{"n_head": 6, "head_dim": 32, "activation": "gelu", "bias": "none", "init_std_up": 0.0257, "lr_mult_o": 0.862, "final_lr_fraction": 0.0, "seq_len": 384}
MLP neurons of a small language model. Each row is named by its layer, matrix (up: input weights; down: output weights) and neuron, and shows model dimensions 80-175. Each number is 500 + 40 x the weight over its row's rms, rounded and kept within 0 to 999. Numbers have three digits each.
After each neuron's rows, "fires before" lists the tokens most often just after its 100 highest values on Wikipedia text that the model never trained on.

L6.up697:505540515478507494475503500539461486487504502521518496538501520551551491529562473499568498560507521492450501461491540475495475443490553421615475476524488509549447542476486512478551482558511452473487473468498432543515572461551558546456486529507506395521486481504536564591583433591472548517
L6.down697:463503459561589530502527569477490522495569515525473488463490517453477483485470496433552496539467496485409461531474505522528509468493543496463420490513528465456490429515520462487554501582565484529449562431446530439473466497562560555513493496502494468476541484441470438501495524435564496543
fires before: "le", "il", "an", "et", "p", "in"

L6.up428:446459517509498485515553482429538517520522481462523469525408525500530477596478464449545515527467487464491576505447512464502550441538503500541518508518502501498474606475529411459452525432477529530539558519501473478448538537532538469521449494440467523382492545506471452489562521587435489521
L6.down428:507448464445493545552518487532532481501519559594478512456457422494422512456403435568422469429474523489532409464520494563550519524496472496481501549560498442488473502497557552510531492559486522574484458483503492491480517514484515478534559510513492507452451488452457446536561534452500488516
fires before: "ed", "is", "ish", "c", "res"

L5.up164:546517461503463515529552475466499433524417493446441551444525474590459519522595545529440524520501555524425447503520526593515452503517498472530518499549481531530471502437500464596480548490485532478508498522495504487583594511476553530521512386482488511512537435490496523525486471475488512472
L5.down164:511528461545491517454441466454464471488456465509501514488500543505533493479547456455486460475533525534464602422459460493421550505552500398597481505521433538512492556507572580497476537539550530495584534521513501537512552469571552497549525476529507452522466509456525493468508490504491490525
fires before: "al", "her", "t", "er", ":"

L6.up259:494516470476436488553496427447429483553539528455549513529457444445508483540530522463497482476487502480511522539546420498499507463502487536486471535468507491491549532436465486474484558478526499494548465513534495505544513467452493541527538473504471448450516514520500538546566514531490586503
L6.down259:529487459518513549534497473527538564530514438571555485594508553479449504496444523471519529523478504529558509420425468529531501464557462466477532465494447453491518520517484486481550504509516559453545542562572456526555490517548493491481558530437512478471493475493474522552544510486534459434
fires before: "es", "ent", "ation", "al"

L6.up121:501437584448527506482484412497498559527409656478448489463459493522473584514515494496477459472475466501428531530504516489560523527482458500455473492540499475485522515428509508534502444591569545504497523507507506548472607531500507454542528557492494488437456515459551470480444526434522499493
L6.down121:452465549507608498482556543540476456484484535534535518509475544492519452450507488435526483465508547444394560453529515476537531496507503532513507460493493523550539467497496458527461463502448417542482465492493507433482468516545533601434410576519517440566516499459470512504479524528533495422
fires before: "ic", "ical", "y", "i", "a"

L6.up162:501512488548502502512491450492467532567548452552580455502562445550492469497519521403553522472523503525481545422491479447497464527563484521459531489464536567488540609527488505524550496453432553455509571537434558507477578490482553549481474506484532542530473471510465461436599492422489470509
L6.down162:521550515474519484538465408452462466488520553473504528501533523507568417514487486474526546569444519435532411584441487492571478474527533492476456497543497504579526518489499487514522442500455436420504498488505514464484525555510474546487514503441506451461515394487499484533474449522540560493
fires before: "ates", "es", "b", "ut", "ers"

L5.up32:550494518507505501480559446502431480588464467535465480504541505496449494544492484546445602503518526522563580531458481547507501496553530427596458462523535543518446554501512522520500503464548516439455557521479512471472495595475458592506522476556460511545572512438549479440507543538442419476
L5.down32:488496505459509494474477541537513521549426549476445529514437430520552467487487512470578460528503575468439516461529456521567515479567494550479487496486421518487417522510473525501496491504462503470556500494403565482521495431538483600533522542459538499555523479444469481513516435468449452522
fires before: "u", "her", "as", "orn", "t", "est"

L6.up271:548487556539526563473554521497474507499540516469471498491490509491492464480451460555489518561485566497474517542497566525503423440604484529516519527527506549445584529439440523491496449490563538466445440469539472475458501507538524583521534465442532515447471510463550508465453520476579467505
L6.down271:470514432531591435512533534470472445516517468473444466511490471531488477501550523529471535500593512495518433545517518533511517500488458455505492523488546510590528516505455525424474546433537527517507571531534484543478489449536460524529542471577547509536480469467459479459508500439556499537
fires before: "id", "le", "ot", "ess", "ic", "ate"

L6.up79:517548443522512541510419437459508471511492537396622504487526554517544521473476544508486456456464565505457493526427535528441524533531486548501401507491550494516521520506566531490433493553437466562435512566561474459455499517534496443514491544525552539504524447502474507516516454478492457513
L6.down79:552524508474447440466496550547503542534517470518576519449463527576573460525493428537512504514452465455426527491475525499441452448480528536484521586505451492458481421578479527505467503487535450474489497557504560495563467515448552453468460508508513489491442511519543527463514527517520453524
fires before: "ion", "es", "ed", "ist", "im"

L6.up515:493488538446522532553448485533532421502481538441520450455533562484496518476481531463532500538467489565444503499486517470525491473548486510583511512465563551442447456469566507525519506557464491512388514498490515528546500515508521544516513496531574458482376504436492497494544485467466445533
L6.down515:539442495476414479467493463524448533514503495525506467493506567470554427436574528509531472449536506495465497569488482477498540479524466524497529538507512550465551490476466504405480466541524573430512536592485515472485491481517531396503564497488469457476554461395451518528443488502495474483
fires before: "ent", "le", "les", "4", "ul", "3"

L6.up381:496476508480440485457521505435545549565492561495529539499507549449546459533525516438559464585536542510565537522510537539473474584473500564486505494483545523504508538449507444484576499523429520460455488534462490454421460530606513506488543454499537438526515454551571539535531493477559513498
L6.down381:534507478437480525584516514542514457531497582545524482495467500507494495526499476489548507496532479445445431494508472436478535434523565402508512512529500484521471558464551476451494504445467501465488452464436604527556545494583426457549474501505516487455558471444464434552604508511491500444
fires before: " ", "ork", "ates", "ast", ")\n"

L5.up524:510493485550501525479486561434531491456510479484558483566492534529537527531462480555492569453536561515492492504515490491524538467520508510509501495512471561471455402490541449532445469507500461449513493496483571502492455531472474444538532470512575530498503428534468499509478521447466495482
L5.down524:443407563508495475500476546502554553510567581530543500483452483516497500453535555578520478507524475560432424491502510503462464469460532468541588443449486491532479527486502429515562535530511505472532471474470497533532435549479517505571556456571521385467494500429520529527434524473493475531
fires before: "1", "2"

L5.up274:458532496444531543500556519509475492496514548545468494540472472501552517499504471452489574521496552518460521524449559538451573473450531531530505507494546475451541513466466515542481514533474547464497573500503478540438552441463621557491484541457453458489464465521511498543505551517541460482
L5.down274:436516481473474457563553479560495501551462529481559500516595514417516480541544550480392499518445483488466478462517525526500491460486486559557521503463529441450484503470501487456449509488496579464485487443447517489509528494537434574514510486518476539466525453544491489550470539554551439555
fires before: "le", "ir", "os", "l", "et", "ul"

L5.up614:443452516502455541501472510498437477463457490450440556517517527527586536568500432510477514533551506497443542546494511538535500518477512487517483464471534446500509488560470484532527537515524565549482496569526489540478488485486411475446501448527491513544439480473484482550509533492504446486
L5.down614:433567496492468473542502494504413461442583561494538546521437509506398488616590530515447534490506524531508554472530456459525526520492430508602497441531465425503450438517490509538485521496556444533497523510487534493536554483449458535565495528493464456495543504451545478395481554528518482508
fires before: "y", "il", "t", "or", "ous"

L6.up78:533520440557508410482507458564454520548429430471532543505408508429511475488552507518473518521457571521500476581516609540521522482520504452474571484559501523484500550527530448432527536484462473509446516527526553537533506492484532488453523518437458488472463532507520500529565556478513514503
L6.down78:546558534542540521487467528482509501476570528507414512431505517507499481453458488522482530529456469457509525477477508495435467532402497558530485538549486482534441546442429582533558533571496497483519508530487486470533518548499480462526485532550427446580496473449486405521489559500544558439
fires before: "il", "ies", "al", "ial", ":", "le"

L5.up341:619521535526441477490528488488449532514541558552480529442447478532478531513527544450589487509535539470440516558535525510509576558491569509533478578511513427470478525455489468478513442498511501547545471516502528522562492422485434581576535430513471451528492526483459525517460496483468504507
L5.down341:505458456490415506585466431431451475572553544529547487527485541536505470478523564468464469501453559492436536560415528526505476501496445463557475543501472499516536497560574498482591544490531511473520479524507507472511561507436508553470454461511513445468407548479463499584474541510506507417
fires before: "s", "al", "ri", "d", "i", "io"

L5.up156:477479484476555486483435497434585508481551456519541564585460490455588555521534511503468460468462559458431503496494502500424592514496513503575450498521551468530500505535483499443546489459524519565500530492576514480573464421585502517436487523508526457557556458494442521478553533483496526463
L5.down156:503460515437478481531577531509572476440466521490513480534441523531534521470436432483516507455472559510510589456534481543456515522607443443508485539439521539493498423425524483459541513504506459456555462524599502485565545488522515524556499453542468481544497445416469506460529521569500461454
fires before: "e", "u", "g", "ition", "as", "ction"

L6.up256:450492511501472559589549497489470525563579508477472539535534437582544479491501543439492512452545497492424549516469495524513498451561455435500489497499449429459494525433482522552554514505531500449468558504492447510528514455494510555558467493530430517531497438415447475551497498510432513482
L6.down256:434511504567425523539575468476537570503512490509521452524477532526494513463465396491448511516554492507473469523530551505520442479508500543458537471462484484539411427529462485517428569497446530517508485503496486474516546546502530492540497524566457468458551419448513551445501492584548508528
fires before: "1", "2", "0", "==\n", "\n"

L6.up174:503426479492470516499528507434472459555507510551511495566458510447506518481478525493447496486462551466539538499484558538550437523482494462499485498438523511480559435506407515464534462487492539518522517524458520476494482503535386579474517443475450457510531462519527418539478538494487544461
L6.down174:579477432526473517512516501501517477514511494536487474402500493462529493462562497512528531492458541502529492436514501477453534495471547578580480494523458435473522571526550466528563555508493441509579422471462467555488463453498535492427539517472572461561525523512500552454512447524501419515
fires before: "0", "3", "8", "5", "1", "9"

L6.up242:498482545487508527486541541485539523542531530503463481424545503569499509543518524486502444554471447537490500550443425471538478484484461549472527503538501519495547590528536550460504496429557542475474529465511519502523477474419460464487513546497452460511473507450447461529539470477519617538
L6.down242:524559505573495534498470492450510493479516467508537436524456475414435514552593529497480520463452556499505525438517513474572482517505444558473471614457466516558462500546441464509513483520498450459442532499578470456502470482440501519512498515537454490458468529497490435499513496521519444515
fires before: "ld", "in", "on", "ould", "ric", "te"

L5.up112:533522512447437457468546580559474469564452502489516547523489429454509456469465496495452469456589482511522504487479490546491472540556533429543461554502485502502510507537542429470556503549450569516486522489488524533534439426524479515410483551495582511429484507491583497467538495464488508522
L5.down112:381568568520523515458519535509420519511573538575527446506556545566475472453516478480556500503522516435517435500511516484456518516509465518532450539522467451496449488446445454534523497553535442488452473540519476492418468470532467497477481475513510485557504524564535498497420526530493486491
fires before: ",", "ip", " |", "–", ":", "ation"

L5.up187:495613467545454517490576469517511462461454487563486508450538586479551519505436508509533535564436530482498484531588488477455491516497531502527443507437447466542476545566507477480556519436533499524470509462530551546494526514496465539387534472436483552502588478504526524559552541463512457431
L5.down187:448496507486509490564507535497459491492556623540466587529402566451477425505494565497469502512513512626549487430507519485454547540466482488464492504456458542528545519537531507417457474503476531528533492534513571506493521523452488555461479537511487491548467495404502491459516548527454448466
fires before: "er", "s", " ", "l"

L6.up618:482455474595551511541599512526544492504537510480445504554532499506478489492496468513496589515531528504511579483470562521435545519539472456527525500457474571442515499501551469497502494584436493463440537495481450602501495478514501511452449586448450471424475534489544504412550477521586466500
L6.down618:490524554412444488575510499505491474476525531556514557442450466475474456444560481518497487469459509513521471478515508557515551531481491538512494421482399468557513534453535478499419520522466484387502539433495465508590469509421462504493488520489433533578444491488543466562500443496481522549
fires before: "le", "ul", "ic", "is", "y"

L5.up452:464521565461508484552528476509457459513549535525465533486480530484503565455524493514522562458480491532449559518489552423492515492511496523522498502465586512461469530564450542533477485449500467451530516586523519426523469449518529494493487464486454527507470519504518444472575437487512541417
L5.down452:489445494521517498450492574436549449508518535494478517516444478491423514503450519518560459492441543479426503473535501521510477504539493541520552507518442461436584517506474530542470464509485567437518463468489593482514483503559481521509428500567397482464465465603460522523496516499446540486
fires before: "il", "at", "t", "hed", "ite"

L5.up110:548494468450524530475517417504498426529465541508518481508569509501505549573525488472459592534506442503486506508514492452562479474471461449536546483471457534588526433401497525469453514529536515498493586508438512457492494537531445556463616499498434491488539446494497496484564480510475448387
L5.down110:470454483522474529462503486503482477510551465522507557532453545549509462557514525463484463466554554494559459447465493501469454432533520518471463524514544468489518531538475537527493513483503472425584557499504427444431479504513433577501460455517558534479473459452479474500473542479514509603
fires before: "t", "ul", "il", "her", "e", "g"

L5.up244:584515572437521473444482496439472504511507476508520429503498524487534487426483449532439522531548457425487531568518540490468558510517484506514548449554477597513503545492488460479435497499484493438522434502506457464484409493541426528534537502507422469543549548545516511550554444537517417511
L5.down244:516542504565592466426564526517485515526543484561534501541458561499453466507546473500521500471511548445498513517533511528485471460514475497528513507481462444586517395438452465456517429557479564385437525544521480469414490477481478505506512565559560469475475477429513476520420567515530498500
fires before: "an", "9", "id", " /", "in", "al"

L5.up34:487537554529475461524483419469575523532486535535479459522508485517492499533554485491469527560429440495511543525453580524500549484564492515532527408611469520527466549560488504463459494481477543537458467496481523445438506508535468484481494570565601470516444397545490501449509490467473473514
L5.down34:528479520495520484464498446524549602508489476522437476463520486502448490576497573517516514501606517509427456592505434558471493498491530506512515495362487566534476447506510529537577542537539534471440526441541398577543516472545465486450542500489481541449535511508554478514512488439471482432
fires before: "um", "le", "nt", "ed", "les", ":"

L6.up86:475451522456527518491485520469496430452435489551451500581506573487505510537495497495519468464514476569433489547507554568534497442443584474516450422542456521527511475436471493529560446501516526462501500454459493568465485571440520551518506526524451508476554477576477434560481502437490451563
L6.down86:515458445439496463443481467500456537491507523516474506506442510461472490496524520523485517504508382515454445497518512533514569497491506609553510420489535487539502490548485490401569478487475532478522482501463543503468460534551547458539468568541521539462526546451425527512492531489467488589
fires before: "1", "2", "9", "en"

L5.up241:514487546487461540528477491479515478566451549483527546400522457418535484502544462436531510500457501495520590446538477525579512569482513464516498435564529478491496539482446493469545542391519472583490459498555534463520525513462561479496490504517492522564450469556537498495484511466446511575
L5.down241:499622493469519433506498496486480584526476507549526491512496500489437490512486446495502469482531493515515544506511492550564477547507529552508527490397498491571526459499517565432475458498573470519502429467513545524503546438584491459543534495516427516517478478509469586453512508460500500409
fires before: ":", " |", "2", "u"

L6.up686:560512562542515506551512502548500446483524526498508543536555487501531531509512484452551481581466522525459539432546463437486556470556490487490447447521508506519461536564456522556587524517561468477422526472537532481509491551483472519453485454584535441481470515523552471501486543502457462540
L6.down686:600482450483452479464574457545473493494489497523552516583536450476512447391527480563438456494454596546533515347495477534532436525451471487485520516508531473505485497494529447517529556485419372475398479555550458519516462474545458530464458522549540512543487519482531533500536573478539520435
fires before: " |", ".", "ot"

L6.up751:551621468526512494533572557533536446460468476525489465518479514476530516529481518475466472527520494488511533485528498434467475541519490529545451469576499501506523519517477451516471479581440522561523532421519520443519506521510514453490509529512491489482453560487513545435442576483468483468
L6.down751:485507491548519451536450524542481576521537486492457579489516570439528559539495537507517503490528441467550515582545432515493519545481541461512507513398459492441453499510513471488474466515499472532520486457523537493519464514573550462455567448505495469491475499535545449523530516488407490520
fires before: " |", "ry", "k", " m", "ver", ":"

L6.up480:508580550492517571526449481509502599479509509471486541512435457482515550543520499519452461528455425481533506448527532511604512524511495472567517534489491555530422464444490449549492474499492551426553484532506450476475444506506433561597559525468432552506493441517504462530457520552499494459
L6.down480:507430578574538534488463452525476529522505488512474508542518543518546444455479510529500555501487501426540539504478523457393525447458497510531510511566481488594593524508431465511573493487465537553467483548521530499524503481603538466486544553496484500553504486436531501488483416500524504499
fires before: "0", "p", "u"

L5.up151:516577533498500516442542491485497437436470465520515512435474451530575564464456436489494525537581489451517544405524531539495470452548549438470554489494561514438419518472533504448465545414438534537530522504421530439493508469517520520489489550518459543553507462468517486495476532493427513509
L5.down151:476554505561426457544510488499472516506503437484451504551499568455464493469431559518515481491427480443467520371511482485491467617489517503524469547552461482493466477538535520480463439523518483468544537494544447496570540533493470467418450480574509487505505544447474516517483485510522535532
fires before: "d", "c", " to", " of"

L5.up560:468488536506495543483520524475512455452592489557580549500526524532476468495473540465523500429561483490434471432548510515451461460571500483469520412504453435531492532507492486491509496410593545540449492509449629518452469526467564504532503426603505494484503511490490472583530518515459440506
L5.down560:479506453511490475554524564464411483418492520488462533559540506501548520449504497529513475529459525454474496559537493500509515498457526446480485546515455507453487462567609520541487533539521416545472513515497445531489544438494457560436477566452559475458450494478479531563512495478552474507
fires before: "ed", "ut", "es", "s", "il"

L6.up118:498535443417545512538447496491558487508504441502542469433552491486504475524516541504382400514485493473423478439501485499533440538439529491503476511541596478524495448512445484483467424504522496439481517428527512487452513482484529563459544550480568495513546451544574516551518490450582511537
L6.down118:517479449501498486513530457450546504474456525510491451493503423444460519514455505528486530459530524534493505523493498535508517500517496489499463495492501491578465543485485480441455486499452434475478484515489417544499605413543453479528493516510549511490556546496524495512482479502470466535
fires before: "en", "ec", "et", "le", "l", "an"

L5.up256:408504517558486426575479538549479592564450491532503544453458468568485431483491437585492470478418456514459492475572479549505525475454413459494526509524520479459493499526526467416521599512535489518548486544504490499450543524498564477490516524550531512565504492501475543475535508473486538524
L5.down256:480494545531564483477563513466501496527480445522512437540465455488544497514434448511490442465547490509416559501505482537459513436505507443500461446534527494436567540517515566564490505503551479494497463462527538563540483555535487493478546516543472532537538541495447446505437477492518527498
fires before: " |", " |\n", ":", "%", "A", "F"

L5.up392:474547491444512550510505523561562512515515464539500441489488542477441551533488434538511497498549479508489464506499511413528439477465495515556539455535509474488515453496510492553492490500469511496545487521491598443440484611445453580463548543493503453432560483481505514475449464471465485508
L5.down392:494521508526571478515488470497480464462525509455455598511489495552486521458428508516530531452451451475464516499464586508445466540527432507572521523483510546553541502479536525576570498500485467511522492532480563487455488425461523510504520507476489556526488465487513490419506487550519441532
fires before: "k", "al", "en", "ation", "==\n", "ed"

L5.up188:485467484493545495529532491493422503529504474471534567543495497504511467502431548440525499475518484556461518521446597500475365496523476500501477458523430400455594593460537471442464487546461479512591563497606562470516532562422473520481469536462519557448475522433511558576457453465475418501
L5.down188:559432616481475552570548424472495500425470532586438493479504494492468443476449503438537464526486468472444519456496542550411463492484500533465499530523547459518540560519493504587478577536454543551458511447479436504471436470523479479456518533514525496557528482450560505493500499442586442529
fires before: "==\n", "==\n\n", "y", "on", " ", "\n"

L6.up213:500491542468415505495502488506565534478495451410552532556461470534597454478517501477497432478483460429454580510512520539517489454476541484576476537482528496578489520484422513452497533466528518479491506497501536474472503456559490519478514492549618492514519469510493475525535485534496552498
L6.down213:395453536509515470511501499476456464545471482475530524491415547563437550534451504516465472524485544636502487512488511474554539467525489493602486484420500557457521550488492455501469454496495483471510495528546443473515517522480488492475447495472495414546498550421511461532553450501509466525
fires before: "e", "ag", "ad", "g", "f", "vel"

L6.up285:556528498547475499547462456479438482509442521477457500479450564405504491470469531455599497580445570426468523586479554512510437476521531523559489541488534536481491505482497477535503551490468556540467507460526486516532508542516477621488458485535518555538505514514463439504495456494438555438
L6.down285:472529524504538534512465516472514462558484499477434482512510518502543497497565569460522456556549404557522571449464436527438475473493521588487440560539485491535553455506455497449499555512529489437513569560463525474461493486476565524497447527508488471490520455556518469506475523513445553518
fires before: "ober", "ic", "ion", "i", "ed"

L6.up559:509577519449495518487498511486536522473508513525542533511482509455462410546462570460528489519525504494491480462464531395553471578458541526537454464538520487516468433548574473521482535471500497500451541475496475570450582519450518512500439442492536462536522431465506489586545450474539478532
L6.down559:480483523583476467474520506476524444500511469534577532507470442541483458510512483531450549458523542523468499517562568493490471543542493515481468457468495511494451531507527495556504486533498448507520422550482496478470474526548461565532491490517567536493494540532488561482483509502545468469
fires before: "en", "ed", "an", "s", "c", "l"

L6.up545:505456461472462472541539469567550492434562478576476479477513501484510504518494454454546475452426493520562468507466479500498514411501504482621455557510633499579614514483482526492471481451453478474523590415518478504555535501495532485532477499415474474545501522510548552543445496523473562477
L6.down545:474452442541549491524496479450506556535533459495452551456534547566508511421474565523471471457519503480408562481525572492468490561546494520433517496450498451493508553464507497526583529567459492413506473526479515544535450471510508501505463529576565482468500537570485507441580535515524410504
fires before: "-", "|---|---", ":", "est", " |"

L5.up97:488445487494525494571508523485535517526504508501470530525618455527533515509440484490533515452503514528525541526515542478422517468557580411478542441548500456487489546422539506539560487498551548507491424552535532519427525511467516519525552531532450445570589478530528427554469506545493484500
L5.down97:530488548472515518513514559579482579498492461476495458477543611491555450448488514518474429459472437465475472513496471495444512465536478481553526520530489446398524473468499579482526539509549548463495475505451498545483510489462478454545494471479475529555527492456577530520520473512517491542
fires before: "==\n", "===\n", "===", "==\n\n", "1"

L5.up766:524480481535531543528502524458505550559548471535475477455528432462446525455520500473491519525488496490429521561520496492518564478556480430482515473514505406534469456473499497511507535498480530425540552468498573427477462476542522426440541481520490505479511465463541457546456477453542590528
L5.down766:521472530421499474531428494412483504483458536588496490491501452429475467429473518624427497500474462577545487503505520479505499515472466512503485475495499445488520528533475530477499525471455496515442484535506510452509481509477538474486404535569504465473465533503402500472498488541482457488
fires before: "al", "od", "en", "ing", "es", " |"

L5.up284:527538513558454424481519531433472518552480472485471414484497528518530502524461529510509521509507509523481525499461510497466451539544540474519499566422444489498490531439460463508489410505482442501466534514520470476551508525584453453483502495452509487502487514480513480547564527523524423458
L5.down284:541513527547474549463536448437504503455560469472439554504493520452511534478462535509508501462461552582459516468438499504509520549545447473481480474532605517445519470481549507510586569448500459515499568483463530533578511510477503448496505513577494465467492489452488479529553545495426489387
fires before: "t", "ated", "at", "al", "on", "um"

L6.up493:494459502556511504491445513509540502506522590460494487467564539528489489451521512465528527527507572550569524574515563463514465471573501469463461496480485459511485507553463499551522520442494440524477573504495510375496466553487516530492489509500474424453467500513463515477437521490492528536
L6.down493:481474468526488507367496539500543554524421520582468431534431476489555561485487452521520566543482532547509489474526454445536566494462469532400546456464526440508456488519476594459521450539500471444486465491556538461508550485479514516548531525455495483454601568458488494502516531535523522525
fires before: " |", ".", "ate", "ire", "S"

L5.up13:492486497501430543524459471438539481454538482583470563526503538480525473485475564505536521473503449528534486474530553536513493396490466526468458457509494444481479496543446534560449542442552468500472510614439497493522480464574535500489545498555482531455618552521525419487535511479528501509
L5.down13:468514489432532482490552449525494526475544543580533522435443502449420445488536472520556558559521543481556401508482510510486545520529514512481503566485409465552523598474440464429526495487535565554530485536449473564439452428539521478512548488506436522433502556498542474510577595531473486444
fires before: "ed", "is", "ition", "ite", "ity", "ish"

L6.up296:513552520503469480488481513496526476467519493490515506459466482468516489565496487548542466544478459573510451542452570565568597521505492374498549506511524538493458544593514463474485486506504520439519608480549449483501556455580529497550497497498421531415483563487470475516480545467406519463
L6.down296:559528540516456528486510511492498489463523518494524482483476509415506470492504433543527537479451466495447507507491574518569513564580504546483500470405532513408533463471520416465516459492532483520482498514472488536521430520475534498466506574482544567510501459485486480535442509498543552480
fires before: "y", ":", "l", "ic", "ied", "fer"

L6.up716:512427428538456455520502469490545450577418482528537512475509437514493473483516510419482455483496480519590577469543457497501464542465469579509435538485546509481511492481496458537491516513466548451507541504552477538561466542527503508555551565448475502507544479466456509516527590527509517550
L6.down716:462491504485487506494474518478484490527473505464433496455412561435493382456524524477490524538483499469464532496467481459468539524447440517435567530541603437517558531508448516515549573546529473447565439557526566405535551465503516543493542579421439550518552524491455504533496509511486546498
fires before: "0", "2", "7", "9", "5", "ult"

L5.up352:522491482489494603485501543517491446490499515483419581490502555504575473438538477480514491484506451533517478498371466493501584485542430477521485487499513507479461546436539462484501475473455478506526450551496448501501495537586500534567474530567523517523474479486478530461470458426526497486
L5.down352:482479539499511526530507449494497501559495570492448535454500496515406485570516546492515524454580551547490582472531543479579415526490526469487512506522521540503510483533546591458500475450477448511554468564467438529481451466448473541515480505568438517510508493487518527476504499515546431513
fires before: "ed", "y", "or", " of", "iv"

L6.up525:453544476512540468450518479409520516496517487506502498515564472513478496537410513453416495487479458524493518503561421435559556489483517454567503527542475563534448493429460480558551485489559453515538520458541487547517532594472507518442447532550493473519565485493507429575486490543482457481
L6.down525:467515502587491503486474545541609492420498476470459564542486445527459439470522530500481528497530507489478479570569479546461490458428528516474463456512435513502449524540436448555451548493483467495508487523512473447494556507452545466435445553538484503532554467529440502604534463517458496515
fires before: "t", "d", "ts", "ction", "e", "od"

L5.up388:507479507548504511511577451499448451439519514447494490408517489464524514449505561513526554554489490441477477551501574494443537576525463479541465498483483453473510476517481559455457530553517477495495562474513485537526440497463422514462556499529538483521558536444511481506580540520484496479
L5.down388:531528476503454430490450544509458502431541435524540519536541514493523533491503556518513446432515444578543474486474484509557483521513561494507449493579426528553454486490470611498502509523525487509508491470526434484455491450484527511515425524589384458511510427533469459586495536503511550505
fires before: "od", "i", "s", "ition", ".", "ag"

L5.up57:544548504523480500470524453555563448540557537534476545528511458469500548508483558538457541451430476472483507455519516454496482474468517510539489566490525522482443572447521470503490486447541419511511488481535497414454499490483476561490493454502508534458475514549514507540488565469471452497
L5.down57:569442509426447514482415543516464481520492550511497562462530525505561493505481465439570478495533494482516465485469518486485527553499456518501422536525540472491553437477543541519523450490508468533509426520516547483545456500510504526523577505471482498577493479563491512482467502504511581515
fires before: "c", "m", "p", "T", "on", "B"

L5.up547:477525467500507578573503506507545545476488488457456513486584488442547541559474504511440484468530528519476456588513434563520557503503524484546494434460427486472483467469515439519462528585483524446566557506510497491422455513478443426485531499476506489520547425461493500510437571413519454545
L5.down547:511485533539545503599482538423545468422538489470447502472520480520446509496524537561435470520505513509553465495442474540506509440514483501555535492473474487515502428505445422556488521486427538414459469555471473517508477505476532507497483537615459489440522524524446471538503584519524456441
fires before: "9", "st", "ation", "8", "t", "l"

L6.up300:493500485472501506504503486526451524489402462512466535404474565531460561481466525438547516511509549460524598544495526498475504527501516497545536428491438522451491556490529466460439445477509488511540575513538551474544479534389552498530411558508574469461551479479470443518503547490539506483
L6.down300:432557507496529547505520491528518450450477417517511514580523505513574503499515474517492553448474455525501481514462474473455516560592547514506526456476428517647469398514473489529506494518550507474480557453490424480499466531537514533472491551510512467489485460496406588560550451508477537485
fires before: "all", "b", "o", "es", "w", "r"

L6.up348:559497456491466472457531483472469490553493457534541529621503480558521507475458522518450506455502469426490531476435493439512549562570471454564476503495495532498449528459595520437509503529482533485501497529508514433444415511515568531534536500525467511433516484509545537555557556497579477509
L6.down348:419498473501517543414552570492467460489462540469525449517544491494556556539498502490520423486498570463511471512504493495535534528472427498462549482548456438504514498571590497402443484492595510490518557523538572493505509516477413469532495466515483474550580482528450553523502542499583519485
fires before: "p", "pe", "it", "in", "n"

L6.up457:466482478480496540548466468476514518461521522487559487532451465507461547473520495461448476499542522500454513467443529487539538494514455539518474480557488487461424503518532489555502516497535516396548475478519476462519454583465466456457482600408497441497537454534463448558563536495521511475
L6.down457:508505504485474465549435534472537476461485520486455484503462565487465566498496447474483464576478473448504478437463491459533508473498508533414514406471453561520489510471534467582480509479512525419507496526519556458529537560540508518524488468585505510503452491504473522550496540552536504501
fires before: "9", "8", "us", "od", "l", "t"